config = dict(
    n_layer=9,
    d_model=192,
    n_head=4,
    n_kv_head=4,
    head_dim=32,
    d_mlp=768,
    vocab_size=5717,
    activation='relu',
    norm='layernorm',
    norm_place='pre',
    norm_eps=1e-05,
    positions='learned',
    qk_norm=False,
    attn_scale=0.177,
    bias='all',
    tie_embeddings=True,
    parallel_block=False,
    init='uniform',
    init_std_qkv=0.0342,
    init_std_o=0.0419,
    init_std_up=0.0342,
    init_std_down=0.0,
    optimizer='muon',
    lr=0.00253,
    lr_mult_qkv=0.5,
    lr_mult_down=2.0,
    beta1=0.95,
    lr_head=0.00777,
    warmup_steps=200,
    schedule='wsd',
    decay_fraction=0.641,
    decay_shape='square',
    final_lr_fraction=0.1,
    batch_tokens=16384,
    seq_len=256,
    doc_mask=True,
    train_tokens=114700000,
    steps=7001,
    dataset='wikipedia_en',
)
MLP neurons of a small language model. Each row is named by its layer, matrix (up: input weights) and neuron, and shows model dimensions 0-95. Each number is 128 + 24 x the weight over its row's rms, rounded and kept within 0 to 255. Numbers have three digits each.
Before each neuron's rows, "fires on" lists the tokens most often at its 100 highest values on Wikipedia text that the model never trained on. A number after a token or word is its count.

fires on: "(" 26, "\n\n" 25, ")" 6, "-" 5, "- " 5, "\n" 5
L5.up126:093144136163096119128106137148131116110119138134082087114127137133115094102146118140135165122175165101104071102102144124161151101134128137161106114152128151135083111134142136121104144123085114115125140132107141160075132126138126175124154148130130103152115082108169118136132093112126078106

fires on: "===" 27, "be " 14, "=== " 12, "==" 12, ":" 4, ": " 4
L5.up41:078097147117136137122143162131134095100142119066137108117122132076128148139168107134142110151120140128164136113155108086142125123144103123194146115144120105080166113151153137088127086116126125121174134139137105105123153087134132138092097158115133178115100098119124111105109156117157150126

fires on: "s" 38, "com" 14, "4" 6, "runs " 5, "- " 5
L5.up59:134112119141100118118139120114112179140127116125126159093114127158121127135153109095111121131132130146092150098106176111111098109167140149106153110135115122131076103109152122125140099128150134149106090088120111103122104166117091131098070122152140072125088122136123098078142133148144131142

fires on: "v" 48, "ov" 30, "av" 18
L2.up722:109138099149119111142148116100159125106110116162146140060136105155097110128087124079114106168176109135154136129110100071150136140094149125127127132176094167127140124111135136157117116166125098080124158107130128120091128120159163112106110103102118146120127098179152124142130128121111091147

fires on: ", " 21, "he " 9, "I " 8, "and " 7, "it " 4, "W" 4
L2.up23:109128110111121133110186172115140135129109145147120099157139107098167101118110159139139114152120188122132114132104105148098144136124149124123123134134098106108162079193117111119169097108112140150134109180135124130114141145133114137154127078141105125183084149111120152121142147095158123191

fires on: "c" 65, "gr" 10, "kn" 6, "dre" 5
L2.up202:110140081136124100076136132123149139139092092149168114126129096102141113143149115141132191145153110135116107114142079125129091129157111131110152147123128091127142102099100094125162124130110140131096118139124104129098144128180146143097117117152145156147094160085139144152094113106117162080

fires on: "(" 34, "this " 11, "in " 10, "November " 4
L2.up699:127118128108135174118131157114115140157153167138141135100121101130136098104152107156123091086117154136137126103145133123101096138123152118123112123116151082129163089163098121117149140107136112162085107101132141120129141179128115068112138125168108152130122130140134094160142101126141153116

fires on: "In" 72, "by" 19, "out" 5
L2.up642:118144162124144126129116161133147156132118108157144116146085118092128138184122138121110182113105156124065112117139109126121102138132178129122128122092118115126124140091147125135134119155154109112101151141074150104123100140117113094156082122163133110153128156152106136162095189161130151127

fires on: "an " 18, "r" 16, "l" 12, "Cl" 12, "b" 10
L5.up765:063121114129147160110156162143146120135103176098156123145191148142133120130140128142139140122105146085126145134120089122113159109127168111157105060145133147102122112133154129118181130139152090132117128153131129114116148173131180104125134185154102121127105127131109133136123139107084097120

fires on: "on" 33, "League " 15, "ers" 8, "as " 6, "iga " 5, "–" 4
L2.up578:167157141138122180085119122110113107114148103122122113131083113103086079153113138142150123087124125144169120164136161102123152136157140106086103128145153133113091130101142110114145144109072137135118173123160137125149157136134117105133138143129127146072099096099113133128156157111101113114

fires on: "and " 33, ", " 24, "; " 10, "which " 6, "bo" 4, "that " 4
L2.up188:126131125118105131135131095166149102121068159092119127141130116143140117156185100121078103113117161110121121127108084145192136120135111114124144111148139117164160151168114144145101112139134132090181119137165096109138104128137119112113125169146125141134074121136139130145145146125133142148

fires on: "has " 37, "have " 17, "re" 8, "had " 4, "also " 4
L5.up762:136125131126086129131165140168133141116127105134134137182138119161139140111160156162157126142112168129172120165125128100093151127137111132114183111129123107166128146133105144132130080156132130171154081109128122146133121129116145106145113076142093132110121098115141109139133136164128140150

fires on: "de" 35, "ne" 17, "os" 12, ". " 11, "ro" 7
L2.up568:143102148163165100164131109162152102124133119164162080133111092134132169129113113159144204126159138146094107121146135144107143145121129085143150113158141166162142122134104139141110166174118141120139104114106108144134056148162143118134116117121152108159134087118169108124122144104141118115

fires on: "| " 42, "un" 13, "-" 9, "over" 4
L5.up312:123126117135103164145162171148118125142119107113092095127104134130164127100152124110157130144108143125159145143140117101165170139118098156111147125129065083156122166093142114119164110125103137121082131100152111112156126106123089113133142135153120086108117135138090103126135132125128123132

fires on: "-" 36, "/" 12, "g" 11, "l" 9, "0" 7
L2.up618:133129130145125112117145123131081163109150135117120111142146152141144165111127141130129163145161140137133113143153100134134178133113132129163149156105108086107119118118159116097101125096125097106100119137103118151095128110120128151125173129110098139105140169120129054162113142080117135163

fires on: "en" 59, "En" 15, "– " 5, "of " 5
L2.up552:121105103092103163131112122133119177116129157140082113112150101114174129126109102144115187108127068085157125184152138153151133126126128136134161140093096136123118133127124098122108121098143121120123126141130119117127130171126162169142116173124083131084138146106096145082139136106138121142

fires on: ", " 40, "that " 28, "All " 4, "The " 4
L2.up120:120116132179138140083159126144133128131101138145132136180141103097065168132128090182115132140122122136126124096132114126143120132181149158124167096164141092129180103135110143153073124128140141149113143112142096133133107114150153137103134124147105150094086122119126129092085156156125156101

fires on: ", " 14, "did " 11, "would " 9, "w" 8, "had " 8, "but " 7
L5.up257:098145104172103085163178079132146096140130112118119126136127139110144136119121124114112148145094182158111143127117109130106109141075172131127163145172118170109086115105120135128144133091149155171114139149109162123101136087124146123141147115122135142145087111115133142110123085140105137138

fires on: "\n" 37, "\n\n" 28, ": " 7, "- " 5, ";" 4
L2.up81:141102119119071112129147133160148134088071157130153102111100115089094145111131105109119102162123101127132129135132145091159170123141091126135116128153148163132121133115149116141069123160156146114090131145084108156121134148153138118154135165137135101159143123125156131136124138106114099126

fires on: "w" 26, "str" 14, "con" 14, "br" 9, "gr" 9
L5.up55:142169124114112118163140093104149120170142154075150130145124112152143177121157147145173142142135144111101155136131119108103104076163118101117133145147119141090174124124157122143159139149128117155104107163110144116153140156098091098120124097119127175100102154115151115090152094110122140074

fires on: "and " 34, ", " 19, "(" 10, "or " 9, "to " 8, ": " 4
L5.up104:154136138122125076166155124116113153145105126178154130149104109120134172122131122105089132148119092127164126114116124168103156166116073171140125126093113094165166130144120136134125105102136146095096120151133096164139135156129148139128164095096121126110090083131136128118118145148142126139

fires on: "==" 15, "\n\n" 14, "under " 10, "appointed " 8, "by " 8, "by" 7
L2.up435:145160158095137145130156115149152114099163137121131143104101121132096139150097135154165074099133124084165090127155145113128120133154154139124146091130119137097157103130132129130068138114132095115119108117149157109099084112140125138134122114165139108168146152152160126136139134161141088100

fires on: "r" 21, "ber" 14, "b" 10, "th" 10, "ax" 8, "d" 6
L5.up333:149140125135147175129128153127109142095097170102104142142166140123175105131131147143166120125112106115118106151097096123159142169118138116139132153101137165140117075092119119115123152148150095148095160113116156127147138140135112165111125157077090113169123115091152091096148143079143145127

fires on: "ch" 19, "arch" 15, "Arch" 12, "Ch" 5, "Bol" 4
L2.up748:125095105131171088157126125088105123107133176149111111156062150149132139137099131130149108104105133131147126142154116097089133162142071155128114146122153121130154127100154111107148143097111164155145116109107102111096124095139112151102126174120129136084092163103100148073142175147130120131

fires on: "| " 35, "(" 19, "born " 8, ", " 5
L5.up326:133126176138142121147152156096128159109110158125134152106119133155150121130145108135118129141126115159121134130116100141108185172120129148128121070153115097104146125138095135137130125130140143096133105187092154120141117141136089126112132121113123106162134128157124107122135162123108113110

fires on: "the " 56, "The " 12, "-" 6, "A " 4
L2.up511:117166099111084157101102114116116116110127106103095108111160156141154156156090127144116140169137145128178127118179109157129137113123141099109134114157119139138135137091087146159128146110113151156127186139081151123102133179128142144126128113148068107114146088135097101124106087106142083103

fires on: "They " 20, "aw" 11, "|---|---|---|---|" 9, "|---|---|---|" 5, "|---|---|---|---|---|" 5, "ers " 4
L2.up137:086092099158062103089160098097141120111108142178166111158108088134125093132164128139135167122150159157131129119125120124104121120127157094124182126097141177133111088122143167134126117160133106164151101133117136135105109184090153114128136089083117136120112133101182121101154095099153129121

fires on: "m" 50, "ex" 14, ", " 9, "h" 6, "an" 6, "en" 5
L5.up590:118112179134133168137109185114067121167104123150129079154114110086130130126120119142172126101121118092145100123081101116125131105117138152107182120136172103111161152151196133130132134142125158093129156114099098122151130143111121173127137118171126107099058135153128172152123185168122124129

fires on: "an" 31, "in" 23, "per" 19, "or" 15, "en" 9
L2.up403:135129118128155131127111162130125118120114102178125071088113137137134118132139130174181118112155123120133104125113113134143112090141125076154131122128153096135153158174171110128163160152153133113126148123131121159133102171145135082142124105138098091171115120115142115101122179078138102153

fires on: "=" 22, "==" 17, "as " 13
L5.up723:123129105170143141163152098123181119094109087097149130109101165122126124155139149122127177108117131136135135118188090137083131150129110139083132144138107150129149125113143082161092154141142128144176138124130109111146098120084189158177091160135122126112149124164107107127153107116123175140

fires on: ". " 39, "before " 13, "following " 10, "t" 6, "after " 6
L2.up192:132173122118130118104125134075110144132139134143124098124130136068112131094136104110161125093135102100093115153173150163139140167112090129144175126143079136116125136149112142137169148130128104152129134164140139131126136146111123121100135152126131132140115097108168102125120152119197138148

fires on: "of " 42, "-" 34, ". " 6
L5.up482:118134101101141138091075165110113152117088146119101144168114160128158118173137151148134138115144138118152146115192076117165161114119168130141148140108110148071108136132131121176168147122176109166098131124127143187146133167136142099118156081132120136169117108083171126172132157127172127106

fires on: "\n" 53, "\n\n" 12, "El " 5
L2.up720:092153129118120105095125096161154128126119092135081148097141089120149143120146094145163163168093101154178124135083109162128117091120122086161098136139099105118108120113116164148096113153098147156116147137107107101119144152168177152152109104117097183157134160080110113173144106128137084136

fires on: "ear" 24, "\n\n" 19, "over" 16, "row" 10, "y" 6
L2.up112:099149124086115128111099157124183158151116150149134118124163106135128086125128174135159139165148125103096147119153187158164118125164103156105144094174103137123107118149136148132174132110128086135104113091142129115136115159166080124171110097146085125098101132118105119160119169099118107148

fires on: "ro" 22, "l" 10, "ri" 10, "b" 7, "comm" 5
L5.up563:088167145112088150103139096140132074102144181131082101096154099117151141089140116146116121178092155132097112108141153080137141157108143122121128127135130123127143092153135136104156112145177141099073089133113174140177157158110155115152118154154109130127088130123097131157102151109100150137

fires on: "-" 25, "/" 15, "k" 9, "w" 8, "v" 6, "ru" 5
L2.up718:121149134116112144117140126089104169138143129058102108169148138145146141090112145130134109161147142089123115130156103141126137155153153129135119125114096128159130184118133136115119163161115115114123073149153102133099093146060123126157155116133132106113062116124176094121171153143156104141

fires on: "| " 79, "– " 18
L2.up88:088135122129122115132129132122109111125124146151145164087137173125145075113127108074148141131118123124153169109172086132152141126152119106093197120154116127105118111128131116130166095100130133110157151149129131107182110138120114122146115134150091121098109141092111160167115119096123114130

fires on: "this " 38, "those " 8, "UTC" 7, "these " 5
L2.up663:159107160178091124106117146148132141140132177111183105094159116086151145119154156111116096106130138110123109102177084127127102145125165123152149110122135126131169141127122141143156103149136117100136151138114105149124095118139141124105110132117081167099102154097163105125143112115149136102

fires on: "and " 31, "the " 12, "while " 11, "as " 8, "| " 7, ": " 6
L5.up146:100176116122138104112097140100133087140112126177063147092127111098135154147157086123111112134114130121115169111125121116124183111135116112118182136135100112165130110154133152139164126132159172130121163129133107106143114108156162110142089142119119131094136124159115109128128123155156122113

fires on: ") " 30, "4" 7, "5" 7, "7" 6
L2.up195:084133119158088160144112096099107147124152083126081136131110068157153110138149127139122137140152099132154101130139116115107144143139116158117076129119144145105093104161146152091111163081121154165128155152116086140114103141172159151080151128121143133115149120119111072143111159125099118114

fires on: "ra" 39, "rob" 10, "L" 6, "ra " 6, "r" 4
L2.up96:180097125132159130117126119142143142145125139094151108111195112102138077141101100138089154108115076121067125152143140109134100069111108118143126076140152145170117110102106134170085113105151129144156143122177071159154133177188110147132103141147170147126145113127093104150119126139137153198

fires on: ". " 97
L2.up694:120144129107059116115110155094121136124160113106132119163141119144147109095139099154147136122094123097079138118161139171146136152139121130103163171138127158119164123153119117167149139132153104125107136151152145136117175113109142112160137126164108088136127115142180132123135153131173123140

fires on: ". " 50, "′" 8, "uc" 7, "ec" 5, "unc" 4, "tic" 4
L2.up47:115100082082108138107092117105133132092113108128124127149128152175153143079131108120156178093118132096142112114124117126146140131137072121126166113153081176145117142163134155144131110162137174197100138145075098119162143122121164102150151106128117103131121120160150155110131138148131154122

fires on: "and" 21, "end" 16, "Sand" 9, "á" 9, "And" 9
L2.up41:111124133143132099115141116138128080131103124141097164117102158112107146087136129134111104158118172120121149103095147142130142165114140144123104095088134114126151138108145158119159141148125129123126121125153115174161058146120159165124127117095132165125118134181163109131123098099122164115

fires on: "of " 48, "ad" 19, "″" 7
L5.up634:121142152107145092125133134131127117098181115126118103135171159102108084095125124126126165082164132131142128149103136156154113127157107132103112082117115150141133077106085169184127126122147136116111138110083131167154141088184112126145100142118170103145126143139110152123119134100125142112

fires on: "was " 54, "and " 21, "became " 8, "=" 4
L2.up729:133114073123114146167153117171137130100095105132111110130151182126146149111116157123097144108146153132075134130118132171117117176154143123099115137167102145154129145075175098161144140120149162079121101117091104095137126111120123142132115131106098138111117120136107087118112092127135163142

fires on: "/" 31, "–" 21, "/ " 9, ": " 8, "- " 6
L2.up200:129106122140126150102120108170160130089109111114150133150135144138105144120165128115120163115159112092104102140160119126139170146148098084143087122154137074116149125121147139107103122140131147127124134150120131171132123120158137091137133149151102117146110108122107115154150177117102116046

fires on: "ic" 16, "pl" 11, "u" 10, "gr" 8, "uc" 7, "str" 6
L5.up628:119126155115129131168149122151091101106111147110099150162109128117152137112155143131171148127166143113115130150128127120103132109117158150139183119143167113162162108114113073146135152128136109093093058134138129098133155146129084105119137106176113135093102135126142099134124140126144117104

fires on: "con" 31, "af" 23, "en" 12, "|---|---|---|---" 8, "En" 7, "deter" 5
L2.up197:123100131123133132126117132127134153131104183130151127103119137091125149147156102128147203134130153098151124194134126117147108064120142162119122172111126142106143138182152154109109157139095114134129179113057100108132104155123107141181105130108136092141111132144118111114124146133124155079

fires on: "er" 15, "b" 11, "- " 9, "ator" 7, "st " 6, "f" 6
L5.up215:129111168113101141138135116118077131159122176113109135116153123105117168176098152163160082105181141113087115132115118174135120132118136152118132076153110100127116145079131144143121154120148084163130113140088160123133088114107134177071134105126123104111158121135137107124137110107128100136

fires on: "and " 30, "202" 23, "." 17, "but " 8, "or " 6
L2.up723:114158141121132098136136113128121160079081066145130132160166123145137104163134093152169101083175142109159118125170110133073115126137124115138112128170146159111117118147137122196136112116118131139146145145103140156152136119140104130119154130126060097121158130120127073121131107122099138106

fires on: "201" 20, "\n" 16, "univers" 6, "stre" 6, "progr" 5, "po" 5
L5.up567:134114139100139099068124117125145111085116109115116143099113110114118134118150112144135153177130115099169149137144129121103073153173126102126144145145092117126125096137064116135163124132170139138142154127093124114123180112099108127167100144152144121136141141090145077179115156099106137111

fires on: "y" 39, "I" 37, "Cy" 7, "O" 5
L5.up436:120134088130096140103104100159132125093094167128139115125137099143143142132126141123064169112150158108134150124157127144119141121129122100162102141132141206147153109105145144133112124139162101124094137160115112118145092174152139118141127094148104102134169098147163149164117091096148117130

fires on: "of " 38, "tra" 7, "pres" 6, "ti" 4, "t" 4, "Ne" 4
L5.up249:127181109119105090133092129140144170118103150108130141120105147136110185155161146121112133106127116137128128104119121125118173115137130119140170119088147156094198157160094103156124104117112128180156118092096138117123159120135105143155170141116116103137104116130104133132107154130150106097

fires on: "as " 23, "of " 11, "the " 7, "in " 6, "a " 6, "no " 5
L2.up566:088080093163147172123154088100138132121096118117147111133110170096188121133112112133171177123107115123123132100153093169127129127147129138120107118185119123100151135138120104114155106123086165119118166100118107134124147092135160107149119144128092104122090122146124087125134099108166135127

fires on: ") " 25, "after " 8, "for " 7, "May " 6, "April " 6, "February " 5
L2.up276:156154128127183130088146067135126144104132144145122127107109123128144121141131133126094100122121118127126138149136113147142120146132087136144113132136105129112125110145097106138112143116121120153172165171147133080118147119124079162087120168140154119138172131159140153155091149135127133178

fires on: ") " 71, "(" 24, ")" 4
L2.up645:168136120170140119152120117109128102125125104129126114150085131165119113131164141140122128102146123164123104146116138139154177143134111124164114123146127111146162081174124128161113135116141116119129113140143117102096133124140101117114118122123157106131176177130159104129082158118126148114

fires on: "is " 24, "| " 12, "was " 12, "|" 9, "|---|---|---|---|---|" 7
L2.up129:116121122144133163150100135120138122152098093119156127125138135082128135118166108124145124118112175146173128158119135115177101175117170113136129155142098124083141099138139186140120150133124134134131146183120127123104119119109149150112166164144146104082149125139137113112114104156163154122

fires on: "is " 44, "=" 37, "* " 4
L2.up361:179089126103086135132143078138129112120118140125139130136084179128135138098154142137148184106102147113139099142150109124130165161129121141073107127157098110117109146145158094139130139112152114140108141114116101159125077132137096160120125133131136072104188115128121086121125153123140176114

fires on: ") " 14, "his " 13, "/ " 11, "its " 9, "- " 7, "(" 7
L5.up278:125122130120124128132103134110104092104088112119096145139118144104130134129105126175127148155139143130125122155121141110189143206134142129134120148157137104131139126123154123145152155152142102102137118182151093108129095135145121156110143125148124090137115131112110103129117166133124167146

fires on: "em" 12, "m" 11, "d" 10, "v" 10, "ov" 9, "si" 7
L5.up212:115172169131136144146116132112124143140120112101117196068145124112138148093170122117124130140144075163109159109151108161153128149103125135127167111156130142133150159128154118163137132129151136110116176156157109128133202101121131101166145166149137135111130122188132129151136093122128086118

fires on: "D" 67, "d" 18
L2.up425:170117149118216114159133185127106153122135102168176128107151126116146138136105092139101123143149094124100146103131105100151115136145141124148090087143164111125101059080127125183101118130162138115138129116109131114131150126138171143131128103130118132160126119129139108131151131135154101158

fires on: "ad" 58, "og" 35, "G" 6
L2.up366:113107113123138116121114153131118089164142102195145107138147149117147132138148146136143199075154112137183129124121100133105131110113136163113085130163122133108120136140120143141142123094135163125121150150109099158133127089157144126106117149113144164109133154132122124143142154100147133153

fires on: "c" 27, "m" 11, ": " 9, "b" 7, "k" 5, "d" 5
L2.up610:131143160140169132124171099089105173122112106117095102140179099136142144120141125118127145114120143065145121124124100189156117160118097151122116128146088145141111110139120149121121109152144154129081121140093145071126118088105113148160134153154141093111115146101109067073132147092141115134

fires on: "t" 26, "p" 20, "b" 10, "f" 7, "- " 6, "th" 6
L5.up607:120108119134120131171152109101135136144150188123118108110178104118133176138159100154124109140150090074093098117113150178147137160136102146126130081165160130134108145112151126107122158132171144103144112136143131167120129142160145178087156121141136107158131133100115092101108144119133114135

fires on: "\n" 43, "et" 13, "the " 8, "el" 7, "er " 4, ", " 4
L5.up397:176117130130152132099106125119069128085135161152103181116078097138153089132135110106112176151107085126110132131123111135097110133136171136117130123103108160121146095169118139179121193133184129131125162077118139116111142057147140127116141101117131117119114129140078121157134107108132106152

fires on: "- " 38, "| " 22, "″" 10, "/ " 7, "• " 7, "pr" 4
L2.up733:130075105143161169124136110113165067098135163112136168163156120085138158172114120176135133124110108116125130113130104125168126157119129147146137113152127130140127163093131117125156087159182142128138101140104141105149138076167132123151134105180171137166122173126140127113120118102128119114

fires on: "ig" 16, "-" 14, "oph" 6, "ur" 5, "st" 5, "un" 5
L5.up19:127122098150144148160117141090140116138152157128115117101144159136127111149072116159101109151136123128172137117096136147160145139148115167148120111122084121135137121085133111134089088127172108162134145073129109112185092101129113138100097168159084112147112144146134097180126118108114121124

fires on: "| " 20, "ik" 19, "ell" 8, "iv" 5, "um " 4, "," 4
L5.up752:124109113117103105147147115104119124107167087114126162105150125114136089117156134085127132127116074105184153091101152141099119114110131092109143121158126146091148163095151119094132139163165149074132121134121142110152131087146124142129099129132124154145106146134112155114154113156111163111

fires on: "of " 33, "\n" 17, "a " 15, "the " 5, "more " 5, "that " 4
L5.up443:115091114155137161113124121106122130125142111085135130102160132122154090158178128143108094128100117143163112121094097138107122101146124151110128098121085123080155120080136124102111103101103105126191121149083107150161138157126121155119132121147090098115123115149168100109142110118166130142

fires on: "after " 27, "when " 24, "After " 12, "before " 9, "if " 5, "When " 5
L2.up62:119135094131172130164140161148171139114125106088132112140076110085083117166128104136167107109117094131144138116128136139097137158157121195134131152141086128135163113122152114131128132132124147111120113103078090160148171109151110141137131177116111134163114124162124134142160101115138155163

fires on: "h" 17, "f" 11, "would " 11, "l" 9, "m" 6
L5.up408:115134115141109128152101192111137127147139121115093064156108126121124130137156122137148128142092150161105142140073157134119136132134115133140138126177135168099112146124135119121138152160089128153128106130097135140167150122118114102165174143187151121093070135100133125142153166063110138132

fires on: "m" 13, "w" 12, "to " 12, "of " 9, "in " 8, "with " 5
L5.up524:121131140133124129151152118102139112124125127141106075133121104143129134148147128145175108139087118171118162082061119111134093149116075136073123138146111138118166139120107093108143133158115124165098130120111143135182156143124136125134164113126114102135082112115121111130190093101165127106

fires on: "and " 70, "/" 7, "the " 7, "or " 6
L5.up646:117120143109112131101123133102110099152070114133129133142135111124178113159142081148094096109113160138093138055152139120152115102156131116146097118113127166125138127142138168145121108147148153134117160150139134093141120111098145133114116145121125075091096102107138080148148099134172144115

fires on: "an " 31, "on " 21, "ann" 10, ": " 6, "sol" 5, "b" 4
L5.up570:140104158133131143124140166129131118106101108146149095130144082111177099118153125118168159119119117135145126166150089120112162159132120138140127094194128139098130110131113096143115167176130135185126128106130098115105119119114188120138133141123154131133099096145106115072139161123109144148

fires on: "called " 19, "hold " 10, "name " 7, "born " 7, "moved " 7, "giv" 5
L2.up543:128118103182118164113141154139142214146116145181134110084099173120101125130086165110149098156109102139160095128168118105128107122103113114099162128134146124117108148104182164145141132134126152120113095129135128137154131150133124111154102121109114141112115160094129164149161175080133158164

fires on: "| " 34, "(" 11, "kg " 5, "– " 5, "," 5
L5.up202:127186121149149108169131139145155122141134106123150135148164130121131153119104146160099111119155113148140085135128111097098166122158171164132132113102145132136120136143110089127160123168134122113178136156147114126108122149142120148111119147125120145129142133141176087115165158124141122105

fires on: "." 81, ".\"" 10, "\"." 4, "mon" 4
L2.up501:163125143129138090130092117107133098125142114161095125167106092147121135183101166144123123151094141115143151136143106148103148138133141130150128156142135161147118135092151090099136142134114088157152181141123115157118154160139132152121149114119119088104118145157116126091064087114146190131

fires on: "| " 52, "H" 5, "– " 5, "he " 5
L5.up330:122153137107111139111167119144147146127110114148117113093103179104127100100132111125118140145142144124097124093135115116124145131145118140132141143131101174088105152107130103160180150164145098128159137142102161130137082119101121186122096186139149089105124096164115179123139131125149106113

fires on: "^{" 13, "″" 10, "ug" 9, "ish" 8, "new" 7, "us" 7
L5.up261:126109147099160156111170119118099134135110113109149135135137127148144113095133131112099134105161137153107111122121132148112114128126149097158136124149151137121145133122092146135118101119120136172144125121122152090083188146141128152121121120144148122109123128143147119126147105145084154128

fires on: "| " 29, "en" 9, "m" 5, "an" 5, "or" 5, "|---|---|---|---|---|" 5
L5.up557:148148151149124122115125149139106130134133113150122083132083101105145081140124159170130180118164111148166094145113139078183125160150143121100121116103113087147117120124118144118167132112153116147132169149155124120173079139091088158125160176157133137088109159119105140092125123124153169107

fires on: "\n\n" 36, "bl" 18, "pl" 11, "mon" 8, "por" 5, "= " 4
L2.up231:090178113157122133129122147123133135145124115148143136136062125122113065116148152146136123156146115118172089131173164122102160084116148133123161178111112152101178130128169117139161165124139096157134126145083121136117142127126171106138098075104096117142134148140124103146125113104117118103

fires on: "of " 20, "ti" 12, "is" 10, "M" 5, "S" 5
L5.up395:106170115110145091082133110138152098095098120100066122124110153134180120126146135110136098132134150133131121134108112136117132132196083154109180130090163139103154114140130137157097095106120127156102143150118207188151120161131102130132157106187157105134124111149117092123112138131132106134

fires on: "pre" 33, "for" 18, "mov" 9, "settl" 7, "Emp" 5, "fin" 5
L2.up440:108121115157132102119129125147117138159129103142134155151134101143144114142127102100113166151191117124096146123173149120097136085143128111119133111166137130126138124124129116182186149131156126127147157130112127091083136098099083123119121128154125110096132139110164135122118071087086120117

fires on: ": " 64, "it " 10
L2.up508:090079128107157122127117159179107125136134134150119136115085141112125139152149165130187159113135103128098121131086131139120116131112113186124107114159122129109166125154115142114109128148103143111136145185104114121084108145128100099151128161052109125133102103135165129168092139133124115094

fires on: "h" 23, "ol" 16, "hab" 10, "comm" 9, "tor" 5, "cu" 5
L2.up600:112135131138123100126116153096126134126086121112099144161104108154151109114156134110153168107171125108164112149134108139138135155099142104116114110099155161177170147092113163150159153151109116091154121140144117110172151113123141111135120153135144104110108139121185146083138140090132086140

fires on: "ent" 61, "ant" 24, "end" 15
L2.up236:059121123104137084134129161100118116129211137140114128091136143100139132145108052127106094159142137114130159123128155148137128146134145135149104094104103116106115129118143069162131143149137112120176172104145099161141099125138123151110148142157099147155103112133151146140145097129161137100

fires on: ": " 41, "by" 9, ", " 4, "ent" 4, "==" 4
L5.up573:118127174118116149140122162157157152096151135118095097160090128119140112116121137093111143142152147085152097111168096131183142153189098183122127103156117096150138117128110085142138118113170139120129151149092100147104131096142113090115118154125170132130140098175094145141124136144121165176

fires on: "- " 69, "= " 7, "—" 6, "– " 6, "\n" 4
L2.up533:076154119058136084127145166166177137107097147141102183125131136111118127085152144119138137164118133141143149137126114159091123101134153138114122091124107106121089124126125119112155143124128134103110154188139137088142105096147107108155137159101111108072096154071134157153117183128141143115

fires on: "m" 27, "and " 21, "early " 7, "the " 7, "in " 4, ", " 4
L5.up461:127120112153152135186143155143097130137112151139115138125100059123120099121129101135117113089098135146166147120156106130126083101123147152168102106142086116152180141097151140149099169151135100127145134131099121142124163109116116121141168123118122098112074118153121114156100119132142136137

fires on: "Gu" 21, "be" 19, "sh" 13, "gu" 10, "bo" 8, "fac" 5
L2.up466:111103123117098116115131139155140150137144114124115144134120109095122171154121131120123145114128094107109099088146091099115129099126128097167117126118177153126145146108100109132142110150143114106124104125103139135096089149073126107148093124155131085134092117146143103146150132126167118110

fires on: "." 23, ", " 17, "-" 10, "well " 7, "air" 4
L5.up440:135124138109110118111120120147145129114127177122109125163136140103147112169117100119160128141095173061143108124136155156125130124149154133109122099128102105128169168136137182169168107110157092111069100088161115147119094144111123152109175102107092132146118073142136124146107129096136127122

fires on: "t" 42, "g" 17, "of " 8, "b" 5, "sch" 4, "sk" 4
L2.up18:145127090097135132134134139135148108174119139142111121149118132180148147138144116165086128115104151146106132086131133116130146152176135108179149104088110157096140127094113097133120126121115113165170171132098141103111124156140178130116095110141136127176132112141123092144172155134146147149

fires on: "it " 33, "es " 8, "ill " 5, "ks " 5, "ry " 4
L2.up53:101102077121143102098128104131118137129131099086115126121132159128142136123157140106138189095123105131125136107133144150114130131112106145123084160142094139085146113117151120113174144177134166121123121087116094124168131101131127137148112114125107115119092123111135132123110112106125130131

fires on: "y" 96
L2.up105:075138113110130077136127108122174131117149129126154127138133099115144128120125076125085128089120144133101161124124134148106137136101113132121120112138124134134122128078166140137125122155122167155103112111097135109077117215119151162129094136132123112132114090158110086141084135099116141122

fires on: "d" 57, "D" 24, "n" 8, "L" 6
L5.up462:109106106121140127128114118108104141111193145165109128111131127147156084139128114102113182117148097143134155114071107090132151136145119165163104110129113145127095102102179176152110125156161160082116145166155127080108141138187110120111110127141130110144108085115147120132131124147121069133

fires on: "o" 24, "ot" 21, "em" 9, "e" 5
L5.up241:132119085131159114136118169089120153122124059118123106143080140120137168105115135107123117111184139111115150143103131155130146135110078127143130101139175163152127132108124157154102117099178155154119103173099128112124156140136119140107160123090096098115109144087110165130150141144148097161